Weights of a small transformer language model: width 384, learned and rotary positions.
MLP neurons of a small language model. Each row is named by its layer, matrix (down: output weights) and neuron, and shows model dimensions 0-127. Each number is 128 + 32 x the weight over its row's rms, rounded and kept within 0 to 255. Numbers have three digits each. A neuron's up and down rows have the sign that makes its largest values positive.
A block is one neuron, or neurons of one layer that tend to fire together. After each block is what it responds to, as a language model described it from the Wikipedia text at the highest values.

L5.down214:086126077167166113191156111090154156099140164098119135153142121127098078121147124127144125139101148151109147098099118140159083070132046077056128126129124136123060152070100151149099115153115136161065105100170104143114159158104152103097081144136120173113166103136187150085132154137106175140103145146149144094136114185094189129165028112137131144048147140161142156087167076088140097101152
L5.down369:155072115104071105121144148079158131115128059100103171102113096110118123095149143068136105102150110062101089164171074084106088081079183099121148073179226173148145112134136147100118144088102145140055119082116097128136157083118108094111109112150091133129116063191150128129109101071132159170132156082064109127092132159126126121150170181081159120123132089220113120122091140156116140118149
L5.down641:171109115133106095126149172082122117135119185125136146138113120129159079141137059129131152124088056117127095127056085087103093170080170144120199102149106136107110110160132124138118183126121014107146130166182089132093115143118165173077147098126086135153164114058111132104139128150204200148069144152091130115133097166051142109130139136126091144147115142093093133110188121163113162161140
L5.down662:126123106067161126120129139127122089108144184076111090099129117108188110154133077070187152123104129106172091161146117115158159233111156157086144138143117140157158129105093149084135149169155123150146125149116081114110128057127140177145147137146140062127181144088137119116146149098137198081119191139087138114154135126054104154148205201101105205162072155120142148062141095183129078157090
Description: Sentence-final periods (also .", ").) closing the last sentence of a Wikipedia paragraph just before a blank line, plus dots inside website URLs like muccapazza.org or twig.symfony.com.

L7.down522:115137138095068162114140147146143101121179136139122162131114091123114229109051178119111118160096182139143141166091118091139161115119134164134134093099116144156134153082071144131169098135097090113169171114191114154084155136098190022155164182131136178181152134085098080076134148198067074137091123114122102142082112109117065123144218155137103127147170150101089094102156124132128105194130
L7.down717:120173119091135075218117111126108109154084108098133111153101127134178083147145153113131219124086109121069096149147185188116118174099120157147197115107134137151111123069091145130151093107147071116083136112112155070162099132167172145163136141078100192120144165161109116179098057167124157147056094172098141115115092143153137103058083166140090117097121082099108159130153169166118158101145
Description: First pieces of proper names, often foreign, in tables and lists, such as U in Uzbekistan/Utsunomiya, New in New York, and year-range dashes.

L3.down96:147151109124130194130167077100083097178170141109092142152161167134171087122155130132075174091115122122152103148110104128156097210152114083137156074177119143130070101103098095035101135133096128140101093095148082079164153128109117139146138145124145137122123094151132070067130079097113151112067149142159145135127133160142096158128141145106123158134106044120090160122115118077158119114176
L3.down124:110139172103105135096107144147124152092092142105127120186120131127109124168093142173098131123072154092133147118143102205111110121144110134121152149115104152145112091114073100062139130115093065098122080165135136095140125129156112138124134129115086116177105102159112095110160133165163102064097123073128126071180106159176118181118124111151157150164152135156096156142105126118188087165176
L3.down166:097138167148087110123113111154088204094144143149217067112073122166117183126133141136116113107122136111156184141146159130132192120070133101139100138137132101142128096062162133098091197133071094142126093060137150145106113136124135133089118136132109090155088145152172141083070103120148112092121184094128137126115134177188072192154237115188133156055119131069061117131139102123182091102142
L3.down296:162163117167053166144126148183105127170102133118116137121121074181156097116157144083129151185078147172205094102126061105105067143098064089138094142140113167184076152202125078107103206129170068118112115120116040073102136134137136143148154146141158147112137150145119202153116166144132121120073129150144135142111091169128157190063099159152151121105124132075141078154092166091092079168173
L3.down384:187105144085088170179101145149139115083133114197142168150105162098151128141141143089166120141128103122155087104108087110129114135148094099108149097065173101129102111101143129041146139085170166125135151145107116121184145102162158149074121165085147174110179119077123137115112169128127146100118102111142121108113110147103158040126200142119125143145148109123113083134121158108154121057090
L3.down534:103132139112108123121163133110116155110155130134160064140093161131119151151099098156136091114066149114108134152125128139137126084165123140130106129186205131135139109075137127097098185091080134163121090117118182115132102106137047177127143121027086133118095149172117149118139126034121129134129156104167145132152087183124080139141185118162128106185114108125120110135174088138166120114055
L3.down597:190141152200176094129153135119104129114092144061172167155124115157183100156074182151126107106099164144072113154118067123163118168133156069122102094159137125151052081171102130041152121105122125123065127153150094167076160100073130155154189154131125167129150152116115099130070094105137151132105119099150171155120177156145141147119103144164134134124054103158160156150079118114143081126109
L3.down604:142101124109071099146134175118113127120097137150133159110199094158154144157128184154122081166132142061151171155115120157152146136136128100105170103135052098164084140117113139133099172130088132092164181119200169119101145187130146116123166131123097138146137084071136149101116132174148180095156129182088100123166042135146128153133205136134152108164133089155103114106103108171197111184120
Description: Mostly the preposition at (sometimes At, in, from) introducing a place, event, institution or time in biographies, e.g. at the 2008…, studied at; also took/takes/entered/finished.

L7.down161:143174094155127140178108126096106109178154098115102142072105150137103116169145146176203136122137154161128123186049134142129068126134148175087174149105151160162069196121124094132184082148088103097187163114096113116178143122123138157135125180136078148153114117089165084170118077183199203123103164234135046122138089093080144144115083123126135048136137093151158157136093102107118099102117
L7.down438:130134081122129069092166182134121092060143096122121146098159181140129133140080140185123072152119154141123129103108144111179157121145182103167130113110126125080103107100112132116113106089118109124084153157096109120119082151165137114082166172173096157097109198173101114176160133143174142123158154178162096144147143088141167096115099100139102098149134096101072119067107180096133127188189
Description: Last digit of a four-digit year in running prose, especially after "in" or "between", as in 194|2, 200|2, 198|5; occasionally other word pieces.

L5.down3:171088081132116132157128079068089130167142081150146121114167112117141122182178124114125146110099119161134169166135065157129103110139153095168162072170108185111115116144115097182055157126122184085136119187149112092135151178144144118121092145098173134128150137168146153173137169191116020153154179166093121194099149191156116170134182097126150173053164167141075140162088149168167140162142
L5.down43:158092130182098150128112165068101126122152124105143132115104102116139128220111157144095107183114155126177187103175119126137074149068123085156173153144147142160127124152145105102085174101108143104108117067153111113172090108134120106077149115140140101212172114120093154147136157107138104064049098095160134156088126169166099138158109146138130108161170157153127138107088190130097152058159
L5.down84:134111124094077116115132128177091144110119102125111192113137127177141099057123111143171083150151140165128110172171046201099121172119151146074135173146200106121125133125104145088105140144151114192133147118139106054086114194106150144105126125169174181122150144149093108176126138201172184123131158140112114155169107161090097096142085178096137143119146132128121152107114174065124193093118
L5.down675:186105123154105130113143136176157095149178119150113125078174141170149072127129172150116108132085100158161089145093032118122117072131106123162167129139144132170140112112089102075114129116096165121154077113106123109174121126168121155100101132141120094126136127126127103138118148173146161167109155153121123183136114162112091134133132168083173101177167129086176134107124128096141146131122
Description: Forms of general-purpose verbs, mostly take, also go, put, place, hold, send, just before their object or particle, e.g. take refuge, went on, takes place.

L7.down136:130160156150069113134105114138173078111131157160121107168127158163142122105160136150111130126148135136131097151186187133131186113135140151115129083110068108039148077149145131071100074120092148141136158086166144152107146115086119049140135158097202122116121085095125200123191133126101136149202118140133127153122183077097133154076116090172110121147100090137131140121131095184132081134103
L7.down567:156095108083112060092110162123120138126133127119100139134104083176148165093095097114106113110167108131065119119146113155182088165065120109142129103141110111100054168114082132096117181108132118156150145152165122137147151161190169146145138150155105097140128098136107130140144157094187206105094122103105114051167109165102148135118046188166140130106157083109151149122166104146172067107165
Description: Separators and lead-ins right before more digits of a number, mainly thousands commas in vote tables (238,621) and quantity words (more than, approximately, Area:).

L5.down81:048120087079127119134162133164094149137120094123128149118134124179091122136079098158101078124094165097115056119121133131134091107092117135085075121132163188103118141145173125159160074157122089158081171176112057135134205087121184210150077133091128105129114113139139160154150143115149169100164101144147139152099135150088137109056124153108078108136150143056179133071140085128114133112145
L5.down97:112096144070143143152119178150190099106172154127074117119112137176126135111141078239104109143137072121074100148107135103097111122098117175066149121130121178120135053116168162180088116143136139136100207132110151055134131093150106167112162089108069123131022171047119166125138090138116152107147160158088079127135093185093125158159152124114107153126124150144145143138117095102128115157121
L5.down527:083131099066115117148097169123140156187101120118130122112131097119143127077152136177155160071086174164195185161134132155150099096137084178125127150068148167126063098125135109126115104146084121118101200091116186043083143122177136142145104068134089106131139129053125122122164119134103212137126135145113090131153131057146125113105153090163197117100088143107090050136115190102143120155169
L5.down552:091107110164129124128118185157133163128110157123155136136137131146165175124065151163166132145118142132140105104078125121122188148159183119138151129121228115140116098150149127141084132154173145162095179157130140126131101128129130161099082096139083112127133120104096115200100175137113157056108179126057078085149134162125126111095130087114144130114139198124163108137062084220122125156177
Description: Last sub-token that completes a split word right before punctuation, mostly a final "a" in names (Vienna, Manila) or a year's last digit (2004, 1985).

L7.down457:159171121136138140125124174109136116133101164148123103118150108108158104112126133153158186164123155121155150122129165162158125162150189203054093108154164128085135122114151117073154204095111138127127232089072075117134139151151143148148157116162116101144100108102125093066127079098171158119163142219084108124110177159162177122167159097125134155069123130126173109178113142073113132131142
L7.down468:181118062108143105202117114105098143092127149172100156111158122127184123141113121115132145116083150113157106114167127171112130151130161118066143093126147116175166173183102128169118095091091119196118146130113163062171167133113160133084074135143166146120121137144105141119120154159146190123169106125144108095142160165117109217194104164154115183100154119130113144185104053072054136141142
Description: Adverbs or -ly suffixes placed between a subject and its verb, like originally, commonly, gradually, plus is/has after a title subject.

L5.down143:133134063130135150177121186165107157165102090111094086148134123127107190084120118083157097067213149187128133150138184114082081133101150169144078139164046102082109131104137113106103132165098125070108139148137083131142129089080118163137075143123137061057115118169110084134175219141111133132131109138101077137115096152152117132123082082133141058126070129143075171128094146162126143127153
L5.down199:117129149162109121125097082109150150159120059136162107082104164139184127127170128192111102209171116156109099136172165143082088126114158152141083143076086125141094089122101145214101197084151128104155149102107081101178123088127104149133126138122124088107096154078098160105118150143072161160133088130156067147129156123162153100074083098067137091184158160177137124134148094125106174164096
L5.down648:165119151167145165155127188190109153171167159098095153176149147086109146170167167094099108100194129143128125137139148179112135160149102145147132133154142104151158177152139084131167176140099150189130189116155230177116091144133143196145110106179098140158148172127155176180126142121115187090093140123161139163094166160128121079126143119113121088131089065126071172074136114123137082156114
L5.down713:085124124087161097165144159167132142102097145177138100128115089098182156123164113115122149103172146102176165141128086134107126104145114118110131098180107112152110148172104124123091141085135117138131074108050156111156146128078119158133038100117129155144130109233098066109068117117172147166082171086120074091110165089116136156092068135120066159139110108087130108108151129133142113073147
Description: Function words placed before a main verb or adjective, chiefly negation (not, n't, never), adverbs (also, very, really, -ly endings), and auxiliaries (had, have, can, to).

L3.down239:104111187107129131171204145125128140058209107088110112167126193164148159092159111148181102111168142142135129092166148123159110118127135079178156178129108172103026094156110186124119168172091126160112106119130143125125175153112076141121137141114104141120177173131090086137158159072163210120099130139155134127072115127234118152165181149138113140158087081114182181083112157078150112161113
L3.down333:092125138118121122163118144138151153200175131171106092128126118135132174132153087102134124134059098156103130145112139144130120171172153149167188112142120135104136125169141129169102142127107121130168081149092138101085113074160077141145093112118074143149053158117144180131171170085138170092094187099179190084105121130158091176123195108079096152175135131139089120157109142106177107144106
L3.down372:120136132124128141120139154129099196103160097161119112161131139136178128083117086076116123132118154117124107125160145107130114085128123086155114110186197150141142107169144157105154127144090083116110090051071109094088147163094104172147149108106153151134111172132100097109122147027110161164150148137142083156112171178135189072118218082169132080153099159074114148121116088157139163103123
L3.down388:102120162151094168210187120192120136138205129129154113179133149109194144116130096130154137117109097116119120050153151092111152099116061169087170122123190087126141090143096142067119123068081055125113106077147098134126165125105126106097164106066113170148169122160091127136163119152186193137078182124122109104150095187164133118105067091114131126120109094110142150128088137122127104123148
L3.down559:046185179100141108134145168131141144155164087148159118114116166164148117107140109115146140141142113130166127108102173143131068126148205144102116119107113143134098116077096128141154178157092117165190191196105146193158088123136112139082168165066070103163090129135124156153132066117101049176110131166104122141097069140220125130113086158155123117156128098172148116106062199100072093128108
L3.down679:141165152109128178104180135123137175139129142132177082151116079184194074106083130087103108104173147147173164108095168154119081014102144161112168120091116149096123158142130153106096117131135143148153117063094132089143116182105133122063122128076101190128115105172090109121121137132051170161091091158155109125112070099246170132151255142122138120154099022088149122124072099145155094114173
L3.down711:124057113160134214147089170125092166157104135144079145094200158169154126120166175063088168111175112073107136113096171144164144085150073136096088133057130137154085132159130171102171133102104216153112148162111137101122103111073124108101086075134112146148107124177158107130100118086116219155092130130125141174138116115121105114176215152128165098139082174116170161163094155128130207167161
L3.down722:151164120133145102128091109076076146099166097131113124170103091214132090165129170134101144107154150088104132080177169129105145094162162164094093111090136106075112132129106122118162135182073195130142151101100109109121093123136160121126137117106093110139047133116126115162104112112095115211052060060098084076108067104185156129066137121163076094087083057122098162112213131159106089138143
Description: Function words and adverbs just before a predicate description in biographical or descriptive prose, e.g. "known as", "was then", "still", "became".

L3.down53:076135119143126164155163148117054107175156146121109119065167097072159150109149157091137127141110096094124180110119078172186098122124146143150091102127161146141075167118139135139057126140135099179168173106137149176140179119181165112119152101115088154108157142159104117070182126125146142150130197108156147153104124198108193111181108127064128112161136160150123134123161136095107118111118
L3.down70:102157175132112150099145137128160145133158185076148134043120085185155185134156130127112160120093088104134101149115128125096113139037106079159101136191151149105144123149098152130129176141144093133126217119150113106180135136151101118046172101130097129117108086101135106125083073120104133193103083120111174124110125085142123129128119161121169113173165118177080104136139128124151079139153
L3.down74:103085162124127134147168145109142163136106073065082159215139160108137125121171096171131125104123099165157073146131097185086132132124113172134124068083098161130090146134016121152151085149137149168097166154140126155149132129136122104141169175097106136112157124113058101117171120138069127133112114155166192140096123092101145162128129117055078144124167132142095138129085097105175175134106
L3.down196:133173134125087156191097160136142118125128107102093135164192127124124161120203185091129122139132156151159140163109166143194162149105134097111083101099140137147134152185124105181082165182081118108136075216161107092131134152168103091151153084135131118164167135056110141072082155185159125082086143091082177069079143128185095116147182115085099106101126091115128117100181164119168194123062
L3.down259:152092144092129092142119091126131063156139066130119158108114118163161106097153153183108115142113084073095111165092180101107117089085127153074172143143108196117106148156092168139088144125122120112101147155106110182180147126099154094170143210097102103156134139112184070122114185130160183146094136119201209113112129127173183099097073123117162124131121131134058126063149132161196143166191
L3.down358:135076101142131111109174125132112041183116027098158116136137127159098119142129121215135144175136187127061099134122193084150141056172117187162172128101093100113106115171176155151157132137151114159096133119182133132155157150106159139166114161110124058132135137109103101155118161139114094095054120128155200116116114115167186150145046165096116156134139156109174127116121091107132107171112
L3.down432:138102111167162137107092126198155204163160153155095143126137080129120169159077107129099144105131145135056078098105120102093102157103136185165087109139156066127120149115128120073145147165128180164144162170106189182066203106097103058148138147206157146112083104198095106106099158106132109182148108092127127132129127115106145141182114107108151151116103123121129118115146158075139084188168
L3.down606:078093138159161139084194195206117079140116088137160171108109156127145151117094135133113132106134149094123150165092137117192093126141185174174163174134166133141166148190140119134128138112111089098056121100138167137153117110091098151194083104097116116116186138134146085143136123156173076117122164150134176120135151115180145184133047113124145125168091097139131109150050143172134144170136
Description: The first fragment of a multi-token proper name, mostly single capitals like D, T, O or "New" before Zealand, Delhi, Orleans, often in lists; a few mid-word pieces.

L5.down94:185121155145165139176158139176060084143102106170186086134113151104059114108129150119101155220153141116123057100142132121108129067105123131160101112138047170084084144178168165171093111157185140175151102133107095117112140151132138083108133178069153102152151118084151121122135196139181086097125086115115099113136069073189123096148231114119126164160135180126131147104097135151107152139096
L5.down174:169115162123109140144083115154142111178067177140160141113168164103100115133145128154150126140148125156152133132092150097121155049199200191130099110141125144108183204164142086120146129139129149127104159124135103123221108210140124078123116138135101084105131091092144169044151151138106125111126105171103132115159150135117096141206056129123105101166166120144191111076140097108127080163130
L5.down353:163207131145104097113093157111170051145119119138064168151207199120101109159115081132056142209138098146069117116172163106108183181190124150098103119122133191108151171149152115116071087092179124133085118120159115144134206131081123145146120124116132141165153136081135094084106201062165097127135135132128167145110180141137170125105144155126142118098158143160072118158123059138149103136118
L5.down717:128111134148081113078104159096134128157119123138114102199191125087175119211102132098104136148147110131107081141145150160152112127153146134118086139136088145132182117109078124115161043163125153117100140106095108121121169117148148129118147186134127159175110124070106136160120131186175092167127120181136140100138101116143112141123115143098172173178174117133110145146144148091149078104138
Description: A standalone capital "D" token beginning a capitalized name or title word, e.g. Daily, Díaz, Dame; occasionally other capital-letter fragments (F, Ch).

L3.down29:188127144119124063151162083171143122089126173114121134126100155121080167192121084155127123149148171161188120126098111118167152129113144172129153079142171123159183161144217164112150120124085189154152181129137164102114100101131068098178131108165173167080120142052117158156111152133092153068117107083122130120114175118110163104130197110065097102076131167157161141110144114114099087115084
L3.down71:172042102113117127063116094102187040134152155125103134120121116130087076137157145216150138144132121141073150133098131107167124136115140105162154109161191085138180177082164130115083113135104134140121144167162113124133156160116127126115144123139095115159121121092121131130099122088132157119044085155153120137160130086099149136100103049091106168100106052082145101076076130143137129179255
L3.down75:107118157143160071155128126110072117109068150131204107112080086151117086114140107119105115152126142165113059106159119120121151100127109113114120128075107136092119129180112187125141068170142203147125134121180114131162123166074115218156141071145117096158199138064185145153184101070072080075125138125139130106140144156124169077110146197103140110161124146082137142110151071142178125144118
L3.down107:168113142065155108167114106106090111142137154103111105137130158181185131131142113095094136098135099102122088098197092062119156145138130115060138067108093114141109136102126109131131185076197165186168090150125097100141091112096082149090116134162069080112199157085128186148163166081199147129178165165157153128087114165167082092115200148092120136125087126194111144164096129121123113152123
L3.down134:187042186138125105096119120127164162139185149115117171142163134083167086121104139099087157197092129144137164041158152131134142091102116060142065163106177140142076108065102150153097129152133128118116082213121107138143148143089124068080158125118165135142142146109151107148100103094044157192153127129094078119145153106106186139140118119141176163114125119100125120115157161118102179130138
L3.down281:181088196037152129112084111111139091134108135166139152095085152113136181112110129124134100201095134146142136109153160168140123085068190054059166158113098143157126117137144095162132088144144196108146124117144088149122123184086136145125096127119138130101133142075089205146161135112151174186092129109102066153082131088073128122100077130148149140127099127044154136113153099197169158191088
L3.down303:208135133143112079169089160158120116068126106124193116071098129126066110090114112107110186182100126145123134080134086106083155048086066114173111146134172111163125065141188112152131135130054143118109157161165108120084174196159152112140116143141160163208116141099114105137108148104130184113100101146107142096150133119118189134144247102127150106151133096150160123122116124141142124117138
L3.down455:149144159086164068121087098108098115133126073087080123142097093110184152137149141107125135152082146115115091174184091115090164109118169071107155105131162104187192124153218143095145118136080148152149162100167124164141136145139170130126104081125094133173150183184136142156163118043119181162136143095082191096161142102078190123080054133124127093139162139065147125146088168137151118144125
Description: Punctuation inside numbers, chiefly the thousands comma after leading digits in vote tables and counts (2,179; 49,891; 50,000), also colons, periods and dashes in times and scores (2:31, 22.30, 8–4).

L5.down156:132085150111152090147138141120169112103141174163150094137151129130135112167164108092126054160080113108143126157218162157147118164178130115105128126121079150148135153092111132125066120114154204122113141110119147194122143147108094126131114106194119137062128158218112127098155102103167145121085080114209092138219120092085173123170086108101119102071122053171127164164144125131090151103090
L5.down207:114150173068076101093102122145131132121108154116057139095166170150088174060166152126102119161125113107171071127118131125128100140116067161109082097105115146105116118141099133166156166133103102067178099061145156153081158152093061136110168106127128141097085119140164067094126147120112184168139105110122096142140096155122160145068068086124076056102127101096143199138109154175106133096149
L5.down483:079133128099095140133100129101105156138160105210114138131115192113067180186151115146100135107191116161100124098026124157217144126095121062156119170151117163157144122158090105071114143155164110129123094146113172175134152116162094147107149209135092135144072152182159091197131134140111137148120114070050158110152208095087075171135208153122139146144150083147172144072150137157156137111138
L5.down499:130099152134114131126053049141059051136115151167136138142113137154144090178131138076112141090084157079125124157154092116124121131105151128125200135126166098133096122090132133090117081049188125184112200112115093097115097105092159160119132140106077130114073122149094126160175123146163151112128108108118108148180135136077146161129234097096087154060109133146140109063157147169142098087140
Description: Commas and decimal points inside numbers, mostly in Wikipedia tables of vote counts and stats, such as 30,599, 0.571, and .427.

L7.down121:113110141151067158116185152131130111068172108186184147130105136127106138136144141146133154148060083105141149073143140084141109115114153122165173154131115150123164094199070182083113150100143098165115129154082138123103116124170111146157121131106150116097098105099141116115131099155152139107158170174127122127136122136134114070083255092150037099128144105131151129129137123108142138128138
L7.down366:104150134120133168099142134113152136064136201156125144080176079139145106133108146104128095201124111123063111194123091178132110160149125106110179143149134131112077096136076096090169120057204120143158112152144167093109188118116133123117118128134116167122151113184107143107176148103097116113195153099135177134152046143073134136105082121111207107130147124153145109052133084184150119111145
Description: Final pieces of main verbs in narrative (fail, turns, snaps, pulled, migrated, coached) and locative "at" or "near" before a place.

L3.down49:171129147199159137102138127144123126152172054108082105137059125070141124170129098166098081077142096152118161143149121100142071125100094204132178162159110090146099142186070115059172135126150135102125127176151103115197110137119115133119172119186181094130116087076130153141172161111109209155147137173159117112194161148089149185115065108167175092072114084138174112100118120143175117097141
L3.down59:135150154077118163118149189102126116087123144156133139110162135152096132116129072088131131108153124104127145099140174121125141103069147103132120155192103219144123128176176145158087073137181119121141131136115146146107240132147175115094090129069095136153162107135145138136076107080100090079153159140132170156150100152162072137119132105129101117096135105175147164111130119143100075141147
L3.down421:122106138070123159119111120156101133089093056108175185150099130146128157133119063081153139063166128159121176149139130071118144128130184092182131134153008139121158047134065130105090155127097098129123133121090138112122099170104144088109144078087128181186120106137127102164123118172084131122150146102152132139086071168110109140102077061168123116101109152128117143090148140135169143121132
L3.down476:108155125090190151131145165094074176132112147121126161139156099127087071142146089103099130142082159142100128084180108131169104132090175077120119091150163146157109099125130097044133112124173146133081131094140166157114165049089150139096144129142132140134146176196067098140118147151124114156095068143088111122163122142151110149169223116122157175115145138108097179130190102101147172143097
L3.down505:158161123123166136051080157119116073049138163138146150118135104125128171137126074118115147139145103123098135125151130131161109132119149121110126101157111135104168140217148123105105147080087152155164194137081127119094151088138120159106127098116137142104138130189126149104117091117094108119104139197096105116133216145135102119166167066081167108115062155159176111099151111116138109145162
L3.down635:153091087148179092145118171122075143177130111171136168157118056151107097134160206194075118104089182146164139113098103202097147159079085130103123137196152123180181131172134089161135143082121127146191087138073135143081149086142120105149145166093154124119084124182191144144074088082119072144147137166125129106094075176099114163096168095174121124114120104132115219109147175144119061083117
L3.down700:106107118084095111161148126082092116127173143121124109135167122141118172154127150110104131076146124112155096199157114163125098090134058178138102176111122148076121130177163086149130109155080121187170183122096089119088149095115124123139139116122138117135137125114098140134103040123197134145125123163114096083156084123049117105138026128114187068089119160169149118147095094098117147148112
L3.down764:193154116107116147097096123124128089111103163141078184155162175148152083092146130124120121147143082148126082119082126148121109126148138141125093120125175152112173158105187188150115109045155057121138093141128170161132086117101148168112134119124117156129141188086123095109181132128144134133051160161122110195103149110182130155200112119174126101112117106116158106173113122124110136140140
Description: Mainly "of" right after "one" in partitive phrases (one of the, one of which, one of his); more weakly "first" in "for the first time" and wiki heading "=" or table "|" marks.

L5.down331:152162186141129143125119152120137142138108053135142165151127118125105132085154187170075139163124167136156135126115156160085140163089137052164161114104089127143124093085119154111115130147086147172151107145089101158124180082142113146082069136066185101109156118174136087127188118076147152124120161122129119138127075147095154050050125112082136145152098103146149141076128154148113124171102
L5.down359:169125190149080099087114098085095077096124139054153122119130137096130109080194101135156103070125114165151145141160166144159081089109102120079119161121134199140152130185154167133095138128112116106149047149159125249116150185178095140092077159158161135096116125087100092143119121124143190108105111093175095086129099115216092093114149102133168151100133143139125166156098136115151136102145
L5.down534:167135126166082153112103151136072170127156094126166128096138095115108094116122156125114133115114068129115161135142166083199078141152133089172150157116136149117109099139088173075092128146134111098138091117129130160163133105145122146100111160104127134178159134145192157155089111077091144082070122142170118101118146094113126075073093064106120115199086114146157125088092081172151140163126
L5.down657:156128126130129104132128120090149157157122136086122099115147144129137165113055102180137127100194107122116168124125031100147129074076119082085104118151141154144142128129117131133136160126093151121120144175165167178112099162131147123070132111112170116177088105072094112137104174152200133104144078172202102098157131126160095141161083110143127164148129088137090125101160138090099170133203
Description: Mostly "of" after "one"/"some" before a group (one of the, one of these), other group prepositions (among, between), and "==" wiki heading marks.

L3.down68:124133177158174069083147158107167055138124101123174106123150132094186091132069075122115191101177122167199119129059176106119078093140196157125157057180090145108183114087097127128115121166145095181080096127193128124090130135141195185124209137084124077127150139148078098148110086117140107133144197176168142148098105091155130138167182106115113139145144105124111182062146173099102104176168
L3.down89:146132152095119135082134122066125146148110124138112138094098160156141177151149045152156128114128126119173104121164106183173144125111099075138092157133123218097147108210070077121096166149096134131162149178125094077146111143126110158110164127143125097187117196074077108178065087096123199120113129132104103105171085148109134170146232171109151158163098115070112128090101107111158138171107
L3.down158:167097089073141102135130156136118133073103125144139088080025129181160089136127108151113088135111087080133126161089097151147138128139108108153118152083089182150110077138122101110112170142170081139108132107116138128092092115119133112068154102106166124124205118134124151151097119133113149154123122099118136166173072114109151207150211151112076070192100103096186129100131156193100141149113
L3.down389:106066144116161146106138125107192163115102137128121096075103159129165194119110111112085129117163126099170091110102114090120076171066184092099116147113123204151148156106093195100151165100144083130097152157157099141076128133135125134151117136171108082163124144169163164159133140097133125117121137133065129164133110084114077079138023119145131121086157143113121086212161100112128083143121
L3.down484:159163142152124121129096121116159184129136122098123141129143148132171120131092106106140159134170067113134131096087093091147138123139145118155154112158080116094144062097107107110110130139074066152132142197210131174134129171116174176171105091136121116152158149126138084146127118108119190166108133148137178157172114072174109130116072080099115131168099096104195114072113161069124116214158
L3.down517:166158113135111154134176104126157197120077109196147131159137172124100128174141220125152114109098109115159167096094094089142133150171123102107110125166106203109115101147095121148127131150163144099105139144166116115123135142176115096189166113146195115129091053138143123123104152139120165135131139107085134111133089166181124149098157128126168049132173108129185129158131177074148136093105
L3.down576:111179137106132078136136091112132159080122112127170114139065132146119138113143091077124106091188136138159148073113140152207137165118169099127087120105170160124142136145116129153111134114167112099108140100155137071127126150200101141152174190138124105176194141151138106097137200083102142135119115119109120117128123103169135206151133154136087072108155158133158144055177114102140117142094
L3.down674:170127154075151123134171149187163136136106140140071157119092099156132128134115090130144103058133131111157148172141110122112114154154134105151056111127150170090147127154124080180082123181117055138113135163183093131151167144118122101096175125130117121124132115103116112135128102105173144155042152115172124121138118067176131126146255124112143094159153124109115195099139175137092138153171
Description: Periods ending a sentence (often a paragraph) right after a name or noun, e.g. Odesa., Greenlee., Sonoma.; also possessive apostrophes after names (Turney's).

L7.down461:132094156104217111144207120124104107112127129095128124130054144136096136147111146126095172098149104179114117085173187126097153165122148090146132135107119157106137083111172166147105153130141128111073170097059159108126207061136099097123188130090109109141113096122095115139157129096173138140092092144112150111073119104107139134130050088150088196137177201139153129097126109152136133112170
L7.down556:171143119109128081075136089093135117138170131063061087120107134150119150157094216162077127125142066113104114123158157190121141123129091121132144117111090137099093088122102143130113120162142121148124099154160120148144120114182095138088152131107134171123169131138166090118103098193136130114100140126181220129131096145102129082113106113083169075117136058125103135104146173165116128127091
Description: Markup at line or field starts: "= " opening a new article title after an infobox, "==" section headings, table "|" cells, "ISBN".

L3.down24:080123129145099101088121110077144133108161199132150164107172160120168108079118143116163156141080103108076087138130129110200096158180110182100122088149112142102113062145142143128154097143149097136165100117122169123159138124158174090165161140104116139135147163116058108173116074132092159144093071089092170112159155160137153116149069123097213142094153121127160110117165190128109148129172
L3.down67:149110164116156059138159082169109117119159169081132154123104084105105132123131174129141184136151096184099111128113131150096178161146098175154118106102121060188090111112119131148139108130083090110165154120118094104182150131164128087107160118148135191032135104203130116142145154111145129184145123191092074133111110138027153120124074105129138129105124084105158108132111081116127134139128
L3.down406:079051135113154134134129083124142135090095179129118051164116123163150208156089112094116149139065130183131099149122186133120166126209149149115145139197085056144141077137115119115165184127118123114169146104166066126164101130087079151200148139144090118087154148093054165161089139123158175161204169162103134143129136090114171154151000093137148116141136138132141104133125065121102148128119
L3.down509:137141197144139172173155087120118117127108169081124127147177130057105064096167083146124125080120115134078142125117140115122141166133150139140110150167152143099153201128140104133090125129138085193139097135141168159153142127168138131132130137126106181111171139121107103164142083163145090102169146172080073101189099132175151131133255176178175164107103105146173157119116157137095121084170
L3.down566:155147195138174162128127072138086125129121122092113200114118113115171070114140153108101091145114147137223112150087112159112090149119095115144151173115086134193140099114031129138124190093070155081137146143148119124151119143131163179112112113124093143183103077131117114130158108202110149080113145127107139098132195127112153163092053140190140122103057113117131120151157060063166142171158
L3.down650:135174086106115099101113142151129123125100092174143112149151117105164121140128174138134169143088108097115114169162162119177134168119196076116088164153115160127151106096097113098117125107212168050134079148130142132151152127107146113202074218145171092093066136069129129113120131163140138128108128092116149098180135144071124120118000131128128154139132126159125122131130071083127130130156
L3.down686:143131113092148151090136131146077185073143113190171058120155095151118133143084207166137111137118134111121160102138145126142153119022155080140154112086148147110095086176136137076133128158152097114148117098122131077109111132099114152152193068144074123183086111180131149144162173107146072100158177117114132170169166111037147106135087147190089129144065134169161141194101130077100154163176
L3.down730:198130135155158104165155109114151095098140180159129089107095140068123173099176134129140101102132153184167148116145175129131043152162119183098133100135130121133079115084177107135105113116086125146108143159083144110077119127118111095156136160158110118177143189082127192167136144122114142135122082099158123121176093177143128106154230096155075166113136151120183121146157154118136106106206
Description: Digit tokens that finish or begin a written year in dates, such as the 2 of 1982 or the 15 of 1567; weaker on word pieces like ept in receptor.

L7.down241:107090079176231095092161145096099165113154126170163155100130111128090123150130139133163108104114111125151173083097122124106135189150175134179137127124172111124120154136114101142177092122142164098133106172179172118123128133097102156127152106073155137152155118059128112193049096156118123126093117103119074119127106183154125126147139235135149138169057082159082127040149137107139077170103
L7.down570:132148081101115136162146136124139148096164148092116115114091090154100150097149110204161123138165150121139115154095107073146120129112130139100177104123124135186087104051130130131049109084110109145086139136174129094152071130091118115136144126110112096111123104061190147127088133177159245110162093090137124130112124227091136145153110172141097155153150097126112150108156153106109108132088
Description: Sentence-ending periods that close a paragraph before a line break or section heading, strongest after lists of names (e.g., "…and Grayson.").